{
  "num_hidden_layers": 8,
  "hidden_size": 256,
  "num_attention_heads": 8,
  "num_key_value_heads": 4,
  "head_dim": 32,
  "intermediate_size": 704,
  "vocab_size": 512,
  "hidden_act": "swiglu",
  "norm": "rmsnorm",
  "norm_place": "pre",
  "norm_eps": 1e-05,
  "positions": "rope",
  "rope_theta": 500000.0,
  "rope_fraction": 1.0,
  "qk_norm": true,
  "attn_scale": 0.177,
  "bias": "none",
  "tie_word_embeddings": false,
  "parallel_block": false,
  "init": "normal",
  "init_std_qkv": 0.0283,
  "init_std_o": 0.00707,
  "init_std_up": 0.0283,
  "init_std_down": 0.00426,
  "optimizer": "muon_variant",
  "learning_rate": 0.0129,
  "lr_mult_o": 3.0,
  "lr_mult_up": 1.43,
  "lr_mult_down": 1.5,
  "beta1": 0.95,
  "lr_head": 0.00474,
  "max_grad_norm": 2.0,
  "warmup_steps": 0,
  "schedule": "wsd",
  "decay_fraction": 0.707,
  "decay_shape": "linear",
  "final_lr_fraction": 0.05,
  "batch_tokens": 16384,
  "max_seq_len": 1024,
  "doc_mask": true,
  "train_tokens": 147500000,
  "max_steps": 9003,
  "dataset": "wikipedia_en"
}
MLP neurons of a small language model. Each row is named by its layer, matrix (gate and up: input weights) and neuron, and shows model dimensions 128-255. Each number is 128 + 32 x the weight over its row's rms, rounded and kept within 0 to 255. Numbers have three digits each. A neuron's up and down rows have the sign that makes its largest values positive.
A block is one neuron, or neurons of one layer that tend to fire together. After each block is what it responds to, as a language model described it from the Wikipedia text at the highest values.

L3.gate46:132134201099122178107068163119163097156100099101113109161123127096180177173109134094134094142146118140069096147135142129050140151161102082138166079051091110137103144175172086172150139112093138165148081119108078150147140060124060119154141129119187090160155173129107175122092096164146129168120196138096092112133192139122160102133161189145163100102139134045112139119133085105109144174104
L3.up46:170186150165064148108106109093134111063101140145132098144168167077145124116025160084128126139109153138152139173066163059079128151109118163078131210119126107097152125089095114184166128125160143130125107139184128192134171129100185186120099131073141129169121170157086110102114149116126168108149120117155125058116118114094144093158154165065141113145161137095113099121116102157127085225090
L3.gate138:157114104079169129132093126102126091093132146130108125092203093113098181098088116077131162123090144085060145094153060118167101102134175130121129084090133103062087066113118156165136122108171011065124106088106122140091118183140128167158150142114100112178086091127154118121120095102096103138150104164088079193092112083090192120103130195119140142066092125080122151135139107103144145104102
L3.up138:172143139211101212117100138137133113135134142142104118105180138108130197108126135140112143163194145155154091165077063138096154214148074152137192135141109121131116147115144168081134210180146104102183157127100102119156177132122123164159160109227140070143118135173157136104104105109143193118114134092148143134145140169201102126100060141138141177150109107099139106097175111071094113135136
L3.gate159:147121196145142099064183135215157148114102153123109164146170144125111126078104145147125116120137152177129103130163089168222130140137098072146146172113070113121076104092136110082135139183127157069103152148121117138094149117144115107143149115155122198128104123126136094115148224104210108140106088107121121148139124159115182133092147136140152123121141158158126113115108139154099110120165
L3.up159:110120093119134079133156095117120138115095156113127173089094056088145125170144114225161069124120181133200101163154118144144124125165192190170129158113162062081171170152123126103139073160161056128173108128147075142154068078089130096074158190113109140126115147167108088113152132151106081111093182139139110130130155079095108086144120139116136100133141111141168145140109184136143169137149
L3.gate166:140086100119125168172086127179142131170061109127085136188150159090100128130102134078097158138145144084136114093164026148111097123106125127113102147114136128144134133143129149171109099102092145082107141118107119080179108119127103113143044117138100095166218166120157115077100176159124149106128112146092138175136114147180181122116122085125156141123155172159143145187096142122157093140181
L3.up166:163096162113061134125160075085146124112105171108133166145099122135125168178120167196097115123130115107056116128192106194149117124132095086123129047071110115153114117113155091158209132086153084109107118127136134079127166127134201074127135088144126095121117161135142121115132119087080087126159126117138098118089126132144135141142074131158187133077193163140124125160133103151154148128151
L3.gate205:158136138124108127130124184126098116150097142117119132088170199122111187096185135167172163160152125073087091170123115121140066127149112126103090134087159094154095159105185197159186084095147115143119157173166146118151123080164091102146168132167119141126159096121069130144080120145097137109160070092133129114150169233130170207158147132191103103146160139137046125094140155117126132153129
L3.up205:139113118084151094186125146100180067143081142173104157123153163145097139196110132135121177117145144123142155148117137103106102127109150092179101151156131108149132144166088194129128065165097096151155082109167105127152161119190111103102173094141147133123101043122193057137097128134149166121157103116065149119094217147152099113153136184123157127137103101135119195138113102118101147150125
L3.gate238:119121160091111153094125179110107087140156116085157105127149102137158149151116067104126074090120157177093144090209100163095151142110117121071110035146109148126135106109162140149113151111095033156090164177101111144155113168097122175155148154105143058129103122105176081170161158126133147094105077182178154079043176115107156146136116102166131092136126145124163174106149210133114118110117
L3.up238:181133159159148134140133136156135108182106113137146125149085129125104134127113101165082114160116161179116153104126193103093124114086117099078130082141130131136149107147144163141133086089113114129153121124062133157074088132161144142084123114172097117134118066138100153144118142099127136115104097141075109139101106070099232158092146098173143104128198133143119126136091114133171127088184
L3.gate364:129123143127120133148174135139132130139142134097111167084178151109114098141114137170088143135099092044128164140114127151095154113069076115141144080139130153165143109118101097146122135125079088073141088157171084144156133197084168180120122099171169121087140127165155097098116059133154111169144048127113165186096160217147154167078138149160158198079149079168126084104083060178047078156107
L3.up364:131154096140145130143123078146129068185073153092127110130073111190086107111084112145131061155173101089190159088171212115137130163152113043105165100130178125072124156076130096109153113086132127083154084128121134101082125142111152074179161156065134161127180137098141136066065052101127103137162129119095075155157150203157088132213161181170088105162161103141123136115135150137128132126116
L3.gate371:128113123126149149068159057128175135090063133133116109105092130146094140153158113149091088131139117183082100136193128130088087157110171074158129152103106162144120122145105112108136117135051077141108087168103168102156148109166097176113154147175113074079083122131148103082105181134211112150044087154079148095166116154140130125098138106120102123155066102139176130152139160088095145126151
L3.up371:163137173138080136144142153080136165100148082101155137169181084150103131154081104111133146106140114192093155157121112157125167130069194166139144138137076100124052122102121126133169122091123128076054186052170183114107144095112137117148120146091078175134138128097107159113122160126131116113123124132152109067136141091103152135119170105147097138122127146126140105221136100132137108174117
L3.gate373:128145138146156118123159114173078190139123124192182143078106129156124170132146165108132111165125145121109125094179113100175158159119111091086135164084102100144070161147056147116117091160165195157150141124192107121103074113102144113124169083140091079102118072128092143115151130072097109122090144153114181167143137182124160159208170104041130118084175136144075132153109163131215118092112
L3.up373:131149063130116132111138060155116123147079122180058155111189095182113151095129083168106131113069090140119128133114083111148119056131191135099136161109136124130112109139061166153084170133085096084165081164170137130070099125161085149140113098115140131091147177130147112097135121138156120128157149124172079125105142094139119149105110106137129099092107125164161148119160095165103122128150
L3.gate383:079100103132109110116146123136150118073133184127142080185101132146112132165124135126120164103113138103147140118165157112093149164152092068146161133133140083174170058119093098101119157153158062173122133130064152126156129118137162086119097129150131066161101136064158145197173083106104101159165151077110130102136097142118128175114119084105076093124132121112135122167122081138125114154091
L3.up383:138152147051120119114138104183129130104160095097117112164133134161099160144136072143139133092120163109102131142182102085166154216163145120140145121111111090062180109132128170188153165197130133073106164157145165084157115160158154160126136159080113131120178094151147115138109113098149136124109154113157103079139145134149151103079094070129114147094131167139167138170114132077115114144044
L3.gate405:195144086109140051139151136119149113169108150115101129191178184152123113101151171147140134082156135143094193094064123151138057158153148141096179086133074145151114131107085135111106052094145165081157154171112144106107162100136150137147099097136081082114095126127102136136152151163106133134164170140129126127087169187092164167146146161105162109144178097146135169141062089146124042172144
L3.up405:089135119079235142074170087135115100141153163102128100096077116122119161142123101170133065093127131157118144153119100131121139127148141107099157089055037184077116142122121112113157114086118154075196123131079176173083104089120123153108095125095142113169144201129131122132132095150119150153152104125187134116088132165119181106153175157063162130155133123084076132126098119139046092119111
L3.gate540:147124134119145140109090085119104123140093067152148080087128115080134135092154134072182112116131115118127161131140120126169132119169118110107117080115146105165161064198107107124137064215137139108147136095107117078084109157136126198069143156025131072130084151115164122175162084143174131175082139120176085064109126148138086177137161166155143095120121110187117165111099176107094130135206
L3.up540:160131114167084082154114164139122130180124130163153122169164125136160120139203115151072156088165153148149143145125146106136130088105065097116132146121113138152136158141074150104113041116105188117166149068106136106092125152122203187139117132159140122146070109137148115117115081093072117092176087126147168122065159135091122218193096130149085162135172095230096186114137179139139111134124
L3.gate559:103116140106120145145142198204122161178168087139090100077079212133145139178132112108087131065125155125133123131083116176109151150162069163119171142175095197134107133100142169134155145113172081101122100090134143118131107123127065140125165092086147125110107060175141149147183143156168125209125133195159109126131098150128069135072123154136144151179192120149177117191158142119108160130148
L3.up559:150151126073130069148184086161168157143082086129090084124141221158118092099095138158126103107082140122142136181138059185091154080100170144172171148116101168107102096106164123137158141096109124109086122069108119124105093059097094113134141165143125158105156084115146159140174136129144144155107155079052117158116132111096162110099158059104166147154115161150112138137112070067144126144136
L3.gate560:119122136131149078086172128177078087126120112117159142110169165167145110108136128135175134126095102116155089111124136109164114082103155153134154115061117130102109071150122072169103152106060125099100165176094113139175194101114124186107130128113156160144147196130089134170153134122110175182153130112128163137164147151121161136096141173079187156141124158125114144156150064134096109124152
L3.up560:180132146136160071121122091188103084104159140100203153133132155142143153136121123160126138103157147146105117055107091093127106122085174113184174132101059133110092063162123087159089148083076141088111184114069113123135159166093119191137094160090202112126193202111145118144159175152125148151160087113161141124152122140090151160089127156096158169124161133118104122181132141129073108180122
L3.gate580:112155155072219114127111059093158093094108121138122128065057135145131151146135101128050138161110146063137204146120193149168162146133112124219169101107119102152141119137184149099116139171090115107135105114121139174195075199058107112193128120109166158122142126149130109180157124156157176199136169172101136108157097100104158111125096092118102168089069111116177105094137193051061162118129
L3.up580:140103141110113121108156096125094111190109117180132105140033142169078152107125189151091094117113161081121145149112118168137104130097046148174115127117126138092152088109202088167131100134128091135081125198102113090108140109125100130136095145140087063147120153107136096106090147164213131085178116136050127077149085096068164154146226112158115192154119152134108174137191138108129141087077
L3.gate678:128118132054151109136137119174032076127124157085132154090131135086109106099074119134123144123111131118100137150081117194099064092153219122134132152060110154110121103100081134110135128129061136071165150131133105139115153123077158133147130144138136109113142143094156161116176093129128124127120115128109123181127110121110122135183108192111182193118179092130098154130118167148117059136118
L3.up678:105063117130152130123115122186078061080155136075070148128103141102145122167128117121124169107184101168120115110113127159125101103172193186143227159059139167112117100106115107150157159109151128080142160114137100152163191133069170182157129156155074127166155163106155132153161137155157115149068121138122112110080082098118109184157105178121137174155193121148128130101100157145079073188112
Stray space tokens. Standalone space tokens in templated or odd spacing, e.g. "Team / Apps / (Gls)" infobox rows, "Time zone", coordinate slashes, and before "==" headings; weaker on word-final fragments.

L5.gate91:139141122114141142111141157149138125162230110157042166156079119131116137135162131110138045134160095100131141161150166089098164110099187111119088164116095178061076130075118175080120141118099173136127153105107125115098088122134130139114113151095138110125130144174084108141162085147091125161157121153115118125143115119142125106101085156143176033121161148096071082109138036115151097100148
L5.up91:170133142120141104136125147121110168127081106144105174127153114115124157161126055125101138160161092142119098129086143159148161104142081110138070080096072141077086100048109150077159165163140125129077142109147144096077079122135136124142136128166075072158089210183133166142159154107094084152135106076108119105181151149139106102140115087182143084181145173094090103153104096129199137132063
L5.gate92:153126141068144158174087193163193092183152137105170123083136167151065138058151114088122127143145074149105140097145218129142163108102178145140112113101131133145159147079191182172104105152102156152082093103135119143145078144142101157131056130070185105156104124127078142169091100116103191084128148124154078080124137118218149082122182079174133115150098158145111092114120182119100113145122
L5.up92:124055090087131116105125119190146102120116164115084122176148074177163177127169112123153191111142120119105110100128197143112171152104179138133155153127137140143135115102065129123070058171183109113086078069130121101138175135155143126120049186134150172153130176097129146122150137166163104199089067149133109103138109079131119055084119119139151132144093118132174175086186149119147162140163
L5.gate209:138172080112123095121143101151111118108088114077090129157119138124123149099098133099100158093143108034141166088075108136136145135143156163154093137094121165107117141104113133188104113202140167167107099115114075171099105063127150127167093159113168156064142137129145158081175181204074100138114104155164111142175183113126137127216111151147150122107117086159090097109138176131106085186117
L5.up209:154136126116107133114155116081084195163092092097163140141184156116096076129166121095123094116181163123139140077109183157135162139164070161091138103116122163123061110055160122095090141134133109124113095080152087139136078088091130139073114124153174150103188135044119190101178101144103188107106098111074095117133070110111093088139113098145152114094129154212159131085067166122083142127117
L5.gate350:099145141094138144148132144127122124112097084079099146123133139170173079124125140139132129196149168122086194147137131122105122092133117135136133097174151185099107137137165165082121141127093107099061074067144114110090079146111114183066111122111153113118109158108161116087122081177159118109076105121058104114182105174109126075238123110121137152143119053113102139133119059176096058102146
L5.up350:145150123095122157177073113177083116200097091123097113113152148112078069106102206152106083106100107163086156098181137183122136138150160134132170107179104111131123133139120069118115140159137127130099093106166180184075092109175102142192143170118164139113094129195124089115167121136074153085160128140159168092100114178209086124174093104159152098145109178154166106131090100142127136138135
Speech-verb endings. Final pieces of split speech and reporting verbs, such as say-ing, reveal-s and deni-ed, and of split words like af-ter, bef-ore and int-o, just before a clause or noun phrase begins.

L2.gate484:128146139150117127182125145145106081117128133151102127140138177110153113144184098145115125147139103158147130112094128166162131087153158142162182169110089136147155118129110150105129086139158142114094177172111060104105134109122144138115118099160173142147107088138171135167193198124136155215134135135171132165139147099117137171120073146086157177127140167090076166105094115115077129143129
L2.up484:066139140137171153122143152219109115115117121153121114132184119146090109164125068185147125124148116161103121072071045160122098129142183127165163120188098100143156133124144136138161121155163143124103169139117096130113134130110158147146114110180179116197115116081161133146163193148127141125094090081216122096141146087160170172134125120132148188113168193112153148109152099113094142125111
Word-joining punctuation. Hyphens, spaces, opening quotes and slashes that join or open multiword terms and names, as in Vice-Admiral, 8th-century, the "mythical.

L3.gate30:091117134118152093164125130137168165133158115166077142159170102101129074127174130161100116099164174158099123087132062136145127138133178106087118089154094134093120094122097126112131088082091140146121096103162102118099147134134164087119069171157060071143069136158180142107140167125121117146140131107149150069174166128146120120100149176134098142068140138091091228107143137180148135124141
L3.up30:109134095078082143144123139103131151161129109141087104132150116135122135121155153111127137098094138088141172137149128131138115102127193164131131074136144149094147045147131086125125178167085164084128186103150049080064110140150133118124130226146107138130097135142086144091200123091116117096083089110135119101174124125137113134106133097102119094097152117112093120115076175183132137203155
L3.gate54:158097164118131131094121176091128146167182108159111105138122114142145195173119158095174155164190091128086176128129119114129181104129141082100121175154092171147092129143159074132126058120085213121108136141137124117146131149063085123121110161147107112107130122091119144165135167112099135127116110206188135074127078051108135105137158152085127176171082145161153082130122128082129108128131
L3.up54:109153073226077157040213120106116105148132087108106085118034214146176133072152104140137102107069099140135115173130156157139180112111142173153194112091088116127126115176093129119125118149141129110132152091131127137103161087164150160070087157194139121105054153138165117101095115116127139084066143108111059105142098122097079107104075105152122123145102201145072151053149130114129118147124
L3.gate71:120127157113158113114092219136135154161168081121108091193063132100115152157146156107135163115073153140180056129136162158100119154174160161122133137137082123106112142076139142139096111120122124127115152122112118101093135054105161156152158180069194120089121122056133037123156073099141167123149182121091115143158127192134134108084069099198139138136135146150153149172103152114130102081125
L3.up71:173134103110161224138140088119105149135162050091093118124098118082071112153152154101133118064154128085133103153142160142099132155143084182116162173174135137068093089131121177145122146096098085155159134103136106173118160119172099105148115101144087188154083133097102152116081116045149147096165143108112120072147132196156156079166076120147105156152071165144127157081110096171085141159085
L3.gate163:104118107133156164122100131102165087159107096076095080163049130071113093154151153160149125147123144158107104173123149154117153157167091157155123114133094123149092164119156081107044072141140119169162080037178114114097109135126184135150156048125115148122128109124100116157142177127135077193119127092108116149115153128153133075102097137133198104142118130156118179137111092113152060096198
L3.up163:166072117120111099097089151147128109167228109156083126105158183177182103108155154087107159159122123124143104110151135138098178162124123101120080137094137181143099148126110159120114124127191140098082128097114127160079131121125132099131155120150142123108049050121123147172144140118194172110137135126133139146125118121158134107187096168137109109136112139093111115180161096186125097086049
L3.gate177:123148150152145127163142138072153128030145127081086105109075190132065161115173160116195137138141172077143122146139116133122080154143144118152097126123159190103140151105119154130114145104143121105154105128126087100108140102108151076047154179123127134142196109098108178166150136103163161111146071154130144157155151136103094109160135126109161090132110198138083145147124062135136132132108
L3.up177:117154117120113133109115160088118151204149198111064101087099169102134153146116100107162128134137135116097165131142132128105096149139135157164136129093142255153099125111155192183112134105093117120212159109141165085090141110135119143099099098121133110108167147103097206158162147135161105099064041109082139136107085118155143132144093108079133155121177101172089175119115127129167141124155
L3.gate211:136119147184152110078080154110150161196165138108155116191087159213146125050149154106139131115114186070157126080116113136101161131151121134105110120161100138126154108140153145175157136181069143072115110128161081075114171078143198120129124128120124154135080077104127136135121111041112154079112142131113158112136135137119092091103111144113143104079144129135072186146077174116140046161187
L3.up211:122092115034153182116147131080155117134155126120156116159049125141107078152150196125159138138146114148136109201114147083103103121092116165106123060039122144122147115160128111115017111116197147090108120094144136204059133117124121168113126164109154072104047134151143157126136123079063099122123160123113138114107088147076102105134117170153147163138165160143158201087119145082104065134174
L3.gate329:139129144110182142122195138127102119102148116082082207122160173097088121118112178172125151054111138149101094137160174109113141149154073124083131134141121145174073150160114134128129160120118141095155095169163110104043175123114110187159171136181057148103155159057157098154137110126126090140124166194106107189092133127132123120140139069153112129124175150124171097163124105134141070147141
L3.up329:143125131097089146127107124127157127133107108125125082161158116164169086096117199218073136113087138120087140172139107126142095164117075110131112051094138077102120129085171136071154150110106170080116081159120060174094119110127053161145157120084145153115112101126152090160160127177134141108145121115172114117117126119155074096134148141124206141113122117095112159161160108114099125150155
L3.gate367:126136073098159142132145148121149116072107147097102116123167138141173142129131105106094141092120134193121177173122123135147078050151063146113150124137128168081118151121092103121121078164147129119215110116136149077160089109155124118121146091069151079130168125163112155144148070111081117122174119140123141158121134134039151079118161130160126160155142096085138184118111107145112100111116
L3.up367:133140090161126151095177123137165158121176146113165061092103163119091087108157151178141136084150090155100132109087085107158136135120107115076157114115093155141130171151215087145128135121128126068098124150126121097101133188193140140121030067119158125101157102142136143170115133165156166071093119162125157152114164136124112120118150154114109159151152090149103113122127145202143138090155
L3.gate479:140043164176169106115136196135144102114152138129167133144156116082138120089054112164199123184125134155173081105134133130085110155131039159131135147148141128077189098156080076158107110146140102160148113095136076165121109101108140168094140177089101091131087152091136126165137105153096173156105164081177138180086149043069154104125073158085124110094154152156089167129126155128186117130124
L3.up479:155100165195171156088138115162162116106140139112188172113081111114161127155145105181099126168123122172195111053182109187115103162109166141112155161170099105092162075103098078194156078141113116119133091109133123087172167169093155149113136139148136121123080163141127089158115141132148139123103173119140158132125136086131085144122118111101162137127081135179119091165101111085145096137150
L3.gate498:158119155180090119159141177150107065099068106119157125121160107101155117105099084120161049087117106108138158120125084177093151159102035168123137091154103120141040096179117187144145134172141094105100136134122085084139144126026097093125110151105137126133156148148126119089164094048186132122151146117152170151133129113141176137133110165136109122151073111142109072163132125138149128170141
L3.up498:094073083174124149142142122136139104121125146129147073173120091137130113145149203154119151174113135126143104148129128117059162076087170159175109141174144205116161118138140123115000110093116141067137120088119128141158141141146070089119142127120159134101073119113122129106115120138137099132122124139064143166153184161121102176124099130071123146134166116178139108198164136065115092144102
L3.gate517:127165124160187140186127157142162092139141120138103097083091127115129141076064125157137127120170162169143129115126144137088099139023110125084071116090120138079144173069154159129086102128129138132121097152086140129127129082159108160060219129104160180119118159120061096105094160125174133124110130177082099099166064192074159111136119175119158146094131156180116130110152115166084143148119
L3.up517:134181112143136162110130135220101102169101142198145145119179063131101132113121218126125146132136138100125171172078142157148126187098116145128160144042084193085098143142109142099081131109161145138126107088157112168151052047181176113100199126078184175128153171125105124094104109101153096139114136187142143105107154169132109156149152149112168065137153122171128154132155033162146142089066
L3.gate522:177123103129119106081115120131145107130072141105117130112055146122139134114138178125146089124140186134139095170080086119133060103158087135143087085158150170129098143140097157123110096107149140096058124088174047105107066110122096154083140128040120184121147110148144133139132188125132123127148171121134116100151123152114125116127134152129128145152090127142150122151160153143109062119182
L3.up522:093108089169098155176116117147145106097118089164144066126162146139151135086101098189171075111106081127122162117162113143094139095112030120212109072123118138147074119189195119107075120070200079135127137107145122105148106121163067150149150127114126114122046149139139083072110165122129157096195143126168104187090090097098131152084129056104133159130081139166125143109175089109151133151113
L3.gate538:107156144143152116061069090162173142120247109105142130153088101104156175171140143137136125139143165149137101140148165061106149105166127157071125122149168191193138120126135150102146106111104170130157122130142114122101151128103118117160139074139158150164131148095157115084100110163096129136054078182097131110177133128166172152111130157113090141142121176194145139068184155125164066138159
L3.up538:077134059128116123076094142093185149139173153115095163121100159065087143101149134137121164064118135136163101141127213155082212118169067090169088139078172153117182115120127187129105136118180139115135193133092182116121106101133138088101136161112151136121116115094132136152153186117103123139146075102084167089180165156164141110089202177110103134051114099103109095099135078138106145177131
L3.gate591:169158152120075125136144126112167157196167116143152050171127142059124125131114177171133112132104156117079129132148128134091146134185165176123121144166138120146121136164162128088220100124154160140158071172103127103109105131085098122091070142118146099130087097136177147175107125160151154113093135140139151153120145061133116116102162110124140153167143111145143184166132154123089185090159
L3.up591:106136135055130117089145123099132185156065120136210114143122199057159163083091120119111128117108142178108154117183112171178127095141142123118122143170121120193113094109156102053135155154165176116167091150063132085124128127054120093127135111081168125120106125092179120124140112149144183118152123124112155118141169087102156142052125059143057189113165130105096157103174122136147172078121
L3.gate611:131080047122097180128200142148144115067093145145132146086166108159090134101147094150190119143101129158064161124055176093066138113105121114096143063130103149059162087076115108166109083115169145149163142055096107071088130125150141096213111128101154177113128112153150117131123134163148138132083153091132137061159094124121138149168154128145130130171144166148108076126122153119110174055108
L3.up611:132113149152162118173104078029089107098087101105133142151119133098140135128141129111139138129159122127078162185066127150173121106101117191148151080119123166137137089122181156091075159135107110128142128151122124131143142169122188121179187095143097115093157119142128091108122114131156157107129142100108149071114131117141162033065084160122206128091133123160160128136117059124108070153105
L3.gate646:165109090109153137127168130169153157119165116090156140108122152123109063084122115176172126141123175128108122173221143163156120065150136134114125146165131088157132163139149070111109073128121155039112130190114089101118045147090110137101049170089134105117097108181121138128124135191089162116137170145138114158097115088127097144135112147128151094122173140108138130113084152106120159169148
L3.up646:144119161157191061126137170137101102095112172151188096132167204171134116144147099086135180090124080070134121088116165068202111140032126080135171141131114125140102096151162111112103149123114141137134085065153118110136098140054110147137107199110144156111132099209181131110154119101130172142075095147103091147104098146130143142146129163115128082164088130140094146161135140069142102120133
Mid-word fragments of split words. Second or later piece of a common word broken into pieces, mostly "ter" in sentence-opening "Af-ter", also tur-nout, f-ar-mer, b-or-n, dur-ing.

L5.gate53:145113120106119177128211071176132121129182131116162098077137158151102111115129161103140140118140173102140110153118133099149162134168117070166118163089115121131137137147123087057097133123195114128087107136092134076068085087117101142116110097081202140143147096137155156145106127147089093073086124088110098106096114132117100132111143165108127114132143093196167115100114048124091051198104
L5.up53:156152155108174077149144098073140088139156114109153115163131125152176112126134130176114097123155153104115202142116123139149122160174175093105138110095127131133114167125120118186102176061111118175141124169078109161166169083159144131131107057126119113150124119042112159149093094085173137144127130121062088067140163111149158167120136137203144114193176180128089104123127105115094055142156
L5.gate263:099095164168112087127163191155180201163123053101099132120138137137109142168114147135092152145118122146114130119130092153154133095127121143121160162060118184105170158086114153161144112085118125078092141118170078109120148087110179174122107161131155073129161096121086164086114141129143121149102149111090127124128154101111128116217148135062156139114149103152091148112147152130125043159136
L5.up263:169157171169187100131098114133163133141161164126071129175151107177145161113073147190200078129113150105042162143123117103126110115106127151162097123117075102165096127091148073137161159119143148146135070055144139102201119144145129081139110142057119144119101185159157163130132100144126103162123124124143115070185166113131136172121072078158142094131185058164073159122129072101091090171153
L5.gate515:178159134148094165231185140138140147120109119118091165086126136178114096104137128141149130156117145156110129114139106102113120154095156111124187156165135120123129116113150181146187111154121190148176171087155130121132115082121094097159118142116141132126070172211126120159176103100160095059100136060120165098123134096132157158186101142138090181104037157119092121119185146158143094103145
L5.up515:158107104111175173118116121146091145205171076114146152155196163114092163129157108092143169097127082114166148134128125132173198112073127140163160105124149140104133085142134111167130079093154152102217121141139122173099111132138102185090098097153083177158150131083197141100132083058158129139129175101138137120146114145098126136132127135102169085201060088153129149156093154163104089099126
L5.gate571:197108128087074152111111109181133067132154139123075126110110143159125198126111129168130167146186159156139148157106111094097177142134107132120130097093087123139127153098150067123184153113111130152152164148151109150092079125021138120176123039110135174133129177096158103111139144128132135150095104156127146164127104116101096111122106089090136174176135086138115117044173160109091116128122
L5.up571:139152162119073137135123096129116112159138096146140197182195149162158103110145065134113104117069111102129213095143173169151161130099100102126129103067143178138100120182100168118110152111112139086130119151142113181120139118141142084141147092123185105170120147165149156093114161123150109081145121096124131144154103140135133168108095145169126142121141134173156132105112115105113129123107
Section-heading trailing space. The space before closing == in Wikipedia section headings (Career, History, Education), plus mid-word pieces such as "ed", "is", "av".

L2.gate491:111111109086157115146179053126145150118185148104123154142138208088114119139120157139149144116173080163064087121098174129123125087148091115029113080137065190145125138117116167112154146130107086162108090092145137128068119142189144112148120100115172130156119161137120101096151118124153159137157113051085156100118107153118111156127119108150115043089096106087117076151114176161113065123126
L2.up491:149058096118112144135170119117129149121156130131123184180078122117156070161131149154130112099134088170103104124098167102154172160146071149053167073191114198136073090117122111144167162149093104115104125063080159091091151143125142095123176097146192137131156134139114096061134102121170193121140077116085152115126104187139195115120180081147130048122124114101128085143112126086130119131178
Word-completing subword fragments. Final pieces of words split into chunks, mostly the temporal words before, after and during (bef-ore, af-ter, dur-ing), also diff-er and Play-er.